Part of a small language model's weights: MLP 576 SwiGLU, untied embeddings.
MLP neurons of a small language model. Each row is named by its layer, matrix (gate and up: input weights) and neuron, and shows model dimensions 16-207. Each number is 128 + 24 x the weight over its row's rms, rounded and kept within 0 to 255. Numbers have three digits each. A neuron's up and down rows have the sign that makes its largest values positive.
Before each neuron's rows, "fires after" lists the tokens most often just before its 100 highest values on Wikipedia text that the model never trained on; "fires on" lists the tokens most often at its 100 highest values on Wikipedia text that the model never trained on.

fires after: " B", " P", " w", " K", "w"
fires on: "l", "r", " Win", "w", "i", "al"
L6.gate369:137093144158103129097130150139118122149141146138144101144146096105131172112140141101125125133130093119153119132124171149131098149151125143172091140150130069107133143113126146127102099145120123113140156186101134154135101156115176130139101094141141176116151144144098159151098122134125102113109093153127147106125122122088113150169113121103112143135146098129096131123114146119095107106178145104127080129117159126145139174125101124108118087110115066143121114111102171105103082151152091098148090145152128121125144173094076097111123112143193124153167101109114146106132138113084118115
L6.up369:148140149073138128158087102124157128134169175126153134098136105131123127148074102108082092122104148168135146145136120104145101108132169118147138086124081124150120145130133195144116127104119131156144157088095161137135126134176096172139158091161133115131137129097113131164120107111105095170156112120103108125138131092096078103121146146142052169122130155157100123109158134092102092128116117093121150142129166116143169133093119113115093130098143130179134129107144124139135164130123137103143156155134135135167134150128118097140121187118129148144105154125141163136123069177131159112

fires after: "li", "co", "le", "e", "ve", "'"
fires on: "ver", "t", "ttle", "em", "nd", "w"
L8.gate287:150098109117154119071133105111124089119112083108107082137155150121115138120132141097140154102180165151169132121137137157118122109133139129111088086119153134103132107118060121153160144105144110133116109115118091086124125117132114146116102131138124190137071104109106133124113154092147097091108140131116131151160165136140118117138145113130109127081164103148147156141148148145201132132110102162113120135160126079137149143145104153170140115103140094135096101134125141147169148107145143108126105131130130147124101142092099085140170170127118132150168132126137169135116089138142123131
L8.up287:120123103083118148134116163117111143114100136114126144130132120128146126159131119099118121145121170116120087108138140163083114109144130125149112103089167122139141128084144108154122164145112096083094155133155083101122118160109136141117139118139111134127122083117126129129170135140133147144118134098120102114082085161191162146143134129135126105119146164109080119140081141168127122152115165129143089130160139110186136154118106154155135077123111105151125104118122146140159170154139131108150111131119120108111131126142115125167150145116108140092167122109138153156116071157112134162

fires after: "'", " the", "ed", "ne", "ul", "e"
fires on: " to", "ver", "y", "t", "d", "s"
L9.gate554:118125142132103172123131070135138096108124145128117136147113105121154112135142124142156137116121152122170121109101154106139157156126139163089116114141113106109138148148109124154165141106109072182139160195166053115145157145111107128154093121140142151124079091107114131144127105131114165105120131110152110165145128114116163144137130097142110109118156175142151147128138139086127137169130088132178136093160142118130150146074131156160129126118092122087195139163114137150143119122148102129103118126100128146143112182136128179139135120136112128076138112126163096130131149118119173104
L9.up554:131129113104096153128131144128131143123199104104148161115092179164129130129153139044182110111128126144157129130112091145133139124140153148155123154155135117145136112132105123140123085121138097135116158125118121115129140127106151144134101151148151110077128110158138134108133134167126146114140114117132157146095105104159181114117158195117147130059122082136067102168112152143099110139097125145142107134139144153163149126096120145143142154114128123114126113099121139127151139124119111136155119129090170145102095121140155117149165158115114138133128126135176175137123133123076134076

fires after: "s", " S"
fires on: " Ho", "ho", "ur", "im", "ay"
L4.gate107:133103123155139148150141131120118139123140121118170115137128166107124145104097153153097102077120133089087129127153094090148090095176126128146176124142137136154126129130119168145143169121112107118132117101139129094154121155165157159155120134112165116139102096126116106131145139114124147114114153107165116109080104078106169168133129116160126136137136088114166105130094153143141131122108141165114088113142151113142133120117135110144157092128175157138138182110116141130098102139133149126114090181129112111116147152129089114076138111115077150110104119102143136142127134086116112091
L4.up107:148158134131093114119124112148115174126136145061090112109151120108170102161113112090154107142138165111126168125119087156163093176156099162154174083146117109104137137163134120145119157102099149147116103162103121173122138112167067086136096106132101136123140131155171131145157120131121083183100110158142122117126116138090129126115120147094118129102149138151149171101145173112118135160132138114104148129139126131144094136131115115119118140101177123131085121139119136154104127135152163111136113118118144141132154140097135176117085134147129096110171154072118161103127138136125111150

fires after: "\n", "|", "---|---|---|---|", "|---|---|", " the"
fires on: " ca", "---|---|---|---|", "-"
L3.gate482:135124126135124105156140149127109119135133126105118150147101111145146128108144106106140158158154143120128133134075152078116127113114141122184129157145126103145110138184161158122132094132118123123111151124110082129127126167135118163081114136105111165134113107169140105114109130112154135106096117177119129126115153162158103109138111141127191092144138151152148081127163159120130143120109148082136102147117147080119132100163112102120127115203099106095134103146148171137128149100120127093184115161111109161141142120122133102130077133155166152145129120138138106165143153163103109136
L3.up482:112168130157105154134102134116135156099144121096100141112158096113106115112143114112179094089150120171144146128098139150145120117113129163153133139101127071142085087103093124166128117114130150158138151143115110158159124120137147117103115135111112159134107148125161119102165081192122137062090118129132142130160144091111140146122153142090118155126154096181127089168097154104149109094118139113119125147127134105160118124108136136118130153116144101108100138151106131098074099092147135130163125104129109123140102165153108089121120134095127105052124139087119104149124164087127159160

fires after: "\n", "."
fires on: "\n", " career"
L2.gate256:132112135110130119138173133116138131128130119137144130143101124155135131109104097101118140142147129127149122135132135151141155114090097141104156157099113137179106133096179141096073116129162148156153105136145105076115101118120101111099091141092173091126145156140165145113141093116158102112114065112072139163149137152142153116119143109124070108123105127170112114093094125140147154121144114111137154107141161115114096175107177136162100183156148155144123086128165140119136133098171179120117075157140103136173123106119116135171088178145172115105160151127102128088132094111098144150
L2.up256:134120131122126156098137144162123120130129105132136093144132131102114104105116166152149116116140131110158149180138127094105128135076150174091103147153120113104137119145078177142156128133141151088162141130088143139142110126112135167163183142106108124128125090149077097089170115113113146108152124120146161089101147128090127132169131116111142128142125109098124139149142096133135124139135137118131114159086127121159127128165130133143099132136124152110145150121104108139095101118100122137100083107084162131127142133059110143113136134153117168159130130158109148175135117118139086147

fires after: ".", ").", " |"
fires on: "\n"
L8.gate161:179128134086151148117120146132119140110144128123147115158118149089141115125102117158119105174135106086093116168129148113161125093130103132140108144112134105135112131085154107163119083111140129123105123122080084100102147091126161115130112081161182149153105139107135120109164131108129114142151085154079128155125152162095100143097133165133104090145144131108146139168128131164144159116131163109148121146162108120122150164106135167141105111147137146143129111115159091129124107146139118147134135141128143122097161093142105114128083132140169107172127136162093090126126065132110162117
L8.up161:147187174128157118113164122131110131123096128150108132123116110076173141111119109106139081150145102105087111166109151119145186106136130124160106109146147126124148150090123135133106070150178073120139165132126126136140141096135146111118136121117117142103072107122107087111092148104093146164129106081136138096137133158105124142195142096089123140096141152153149152144153147123093152123153104125123137135101136112149123081134115151117151129163111160117118132120113117161125138142132099122089137083135177065174140167112151154121130106115143138106151134181130148130091102166144089175

fires after: "\n", " =", ")"
fires on: "\n", " assist", " engine", " g"
L2.gate255:099142118142140086125124135071119126102135082126156126128137161126141125101146135116116119167143107126099147139116155143144159120129136142108114143140157085155146122115149151161090116122159110129120123131126135123142103138113074120110144133101145122133107115097137112084137107090185150213128121092135174095114163112100153164123150111177113128146151086154159120112164114133182082103132118106151165139125134121154121131110158118127131195142134144183134137148149137117136059122162138119111093125083137124131132168109095116156092101124128131156155158135103126138127143128149136117
L2.up255:124130115157172105134121147114147135099108114138137131129123132106113104139142158131135138106177114166088123199149154134128119129114112125120138130126122097153071135123131152123097123129130103130070092115131128120132088122080103109136135128108142120161133117061137149115137096115184162147151123137176170096109136107142137107150129108150092138133131109120127106131158105116139080105100121107097116164137093151166125135115166120119099182129123184171143087147152121121136107136133124116115104145125124105139096155106107109133105117147128079137173173127127112108102146120126111145

fires after: " S", "s", ")", " st", "jo"
fires on: "at", "ur", " is", "b", " was", "ang"
L4.gate396:133121098145112121119153135114133143129128166083132130079140155101128113147142121159126128107151150083073127143158122094112127118146101110122154132083159120138156159067133133137132127092122164140139131084114115098185094115140157096148097130123167120095136125108116128134130154154102112130072127103119129093123132152145170163151137178104131121108104086120152107100115141107144147085120153092098124115158125144123121108136139130150123114169138152121119139131103146155130129160190098121156116182129111101118041130123118147104088112124104123111081136117090128130167114136135097093
L4.up396:104129109120125134164179166132085129212170128121140138132088138076104114137168128135083132146154139125141092121134108122125180140116132157120145133143105114129118167100160116137116139166109134170113121156121135146132124137136120119127167118139193142109135112159115145111130114130115079151153109155176116050108127129072097121112129154137076128122109152109123133107095120122146131130128124115125144125129123166146160128118144097130113126109149142156135133115099113139113148149101118131101152139074077160132122122124112091114134077115143143141121156131142114083158137171179152145

fires after: "\n", "|", "---|---|---|---|", "|---|---|", "History", "Career"
fires on: "==", "---|---|---|---|", " =="
L4.gate177:116156113138143136139150146113122120127124096119131125153148130143112137116119113137158140159122101103092138116124153145130117090105150122147132119108111124161084135128113130171132086077118159141130142151120114148159166138135117124106126086122138171141132118159143096115140116106134142152079115115106156120142187079132105157115138144123093128129174119154148097140128125121119152140110129093148113169157156087148142141129147126167063164177156117139129132166148154118109124122121125142161113172128146118161119131122088152143104170154116172122105125169113103148112080118080120112
L4.up177:112120146179113113108141148161108139148101094125154082101135112139190119136169142103155184121128117135141145112127128075120139141087117175184136137152113097117097126155124148157160118107111150163089097173110135165106123117103112078102142118083102133114140137144124136172152162122142177122117123134121130139146156128153097131142137143120105143148131125188166151146121143123128153100113104089150127138121123111154163125151149134155104171132105133123147138109139145128156149117086144133141141108108169143110110196049146126135100097118143183131150115162153123132132146119124193153

fires after: "\n", ".", "-", "==", " |", " medal"
fires on: " In", "In", " –"
L3.gate34:142131152139133155128119142103147187131105174141128140140115105084089134148134107151173143143127091140134111158131150129153156100144116138127143106127129101150144128169150128119135100156119156196142105123148122112115114117147113151137128098094129140114143143106146150121118155125138116143114121159160116160148188202123118090169139141110103142211102147125139098124116145140104132112143138086105148120132137108109100120161101126124114105161118134091152102137124146118162163165120118127122148104103147113115148127132111155116146130187163147149119138180159139128154098139082143105
L3.up34:119155113128117202120133143130147164133117112146127102154090123142151125152141131142158131141142128107156157150175138079114135104109142136082156099129138125122157129103172110105175146152169139172113122148132141152132117159148098115152163097124123119148134085110134116119101146103120133140092167131135138125129137149113151099142132144116135142154076140135163164124138110116155126151144113109163171178092131101125122130147152167178094139135142144109131103130129107113096127142125131137124151129138127167101135119089134158127147123144109163088103140161167141127207121143096084182

fires after: " B", " P", " K", "B", "C", "A"
fires on: "l", "t", "n", "al", "er", "y"
L6.gate47:156144157087105114130098105122111130137134114162152127098167106115156117137166099129086149123111121126126118124110115127139143160112147092107109151091194077132124144096092118115147137136116137169114105157161102117110134154138131121148105124071123198094127182116081114147148170127142143121106145135147106118096114108143136128086106098099113130186113107154166143113134105133120101127195147137127117163116148132164145120121139166120119152101097083102137136082157148177143148145112090070132132109121143120113147104121115097114110091094138113167112108146122094100154136116088155090
L6.up47:131160132090145131115109081119127154113102121126136129137145142125119124169122098126159086095122094138163107060151078162143110099133127135159133117128111089139114147152156126127116114113119132110134147150126155137070128145121129148146156085088053156126122129084102144129121144161147110117126139122126093144115140122131133112112080092138110137131154084155095096102126124167126111118134128107114139078132132115159153190134100136135138127096077135134119132117097133108160152144123088130137110102116139142131163140118166122123104111108139092126166161094132167139148102149105147065

fires after: ".", "\n", "\""
fires on: "\n"
L2.gate396:146120160116114138092097100120111098098074092156146131079113142155113122117148132127091151150125149130138108172073114108160181141108114137125102154124132145093109120107154140139111088155120113169111102134177128084122082132113108066097107128098148081114133132143132102122125131138160129156134135128144162102152123109156120162131111149101165082137122126149159175143180159155138151088180140139132119117158098086146143104127140127163151156143144158117155119137146129123142099119119137119143088102126159135154132145113130112154110141142127136129152145157130134165146113106134154131
L2.up396:110075090134091127118125098084097102133159113117153096093128121094106118112115119138156100171097132124108126141124115101124135131106111132118142136127094108093141121093108103145131139119137161129104093134118116107085140130146104113115121087137136105144158146099110075139135149151136112172086145115123135088097116120140098127154110115097147104143107158172123173131169133123131104064132101133155182134120167096138106079146150132145155136123109137107118110137133116142135089130108120118131109104135199132165121122111159155135150154113129109168142124134171161117139136106120131097

fires after: "ell", " T", "gu", " Gu", " 3", "T"
fires on: "ig", "/", "it", ":"
L6.gate429:097133148144100147170108099112090132171092139107132112140137116117139119152112152111099127160114121105165154125126122118100127143112108152127152120129146136117142156125157160152142146063163186095109152155135121065123141151093114132093128113122128125100138141150073110115148120176107160109133174123091126111109109134120140131110162114080151109111151153118151109117099141164115133141135103107109146130133171136184163118109116147142143123141093107103101130153183128125155114106097122106144148126136135114069132153118160109159194092071094072113147132099108177106099097157157137128
L6.up429:129123108107112141118148140152162127081128144120142127137132176127161126171144127159097119071137156099117116114140153159132120109115113133146127130107137098106151107145155125116140132115146123127095119131102135177125099153107157117131136131108156119116202125066146120171096176135146096055038130148147141125157111121147142119135177063136131140093124136130100147126117161163120134097111113140135102117105087126118140107122151107127202133149113117109098154088137102126113139134109148122172110164113153141150130172111142119111162171089119152130107113154146088135159167123130129117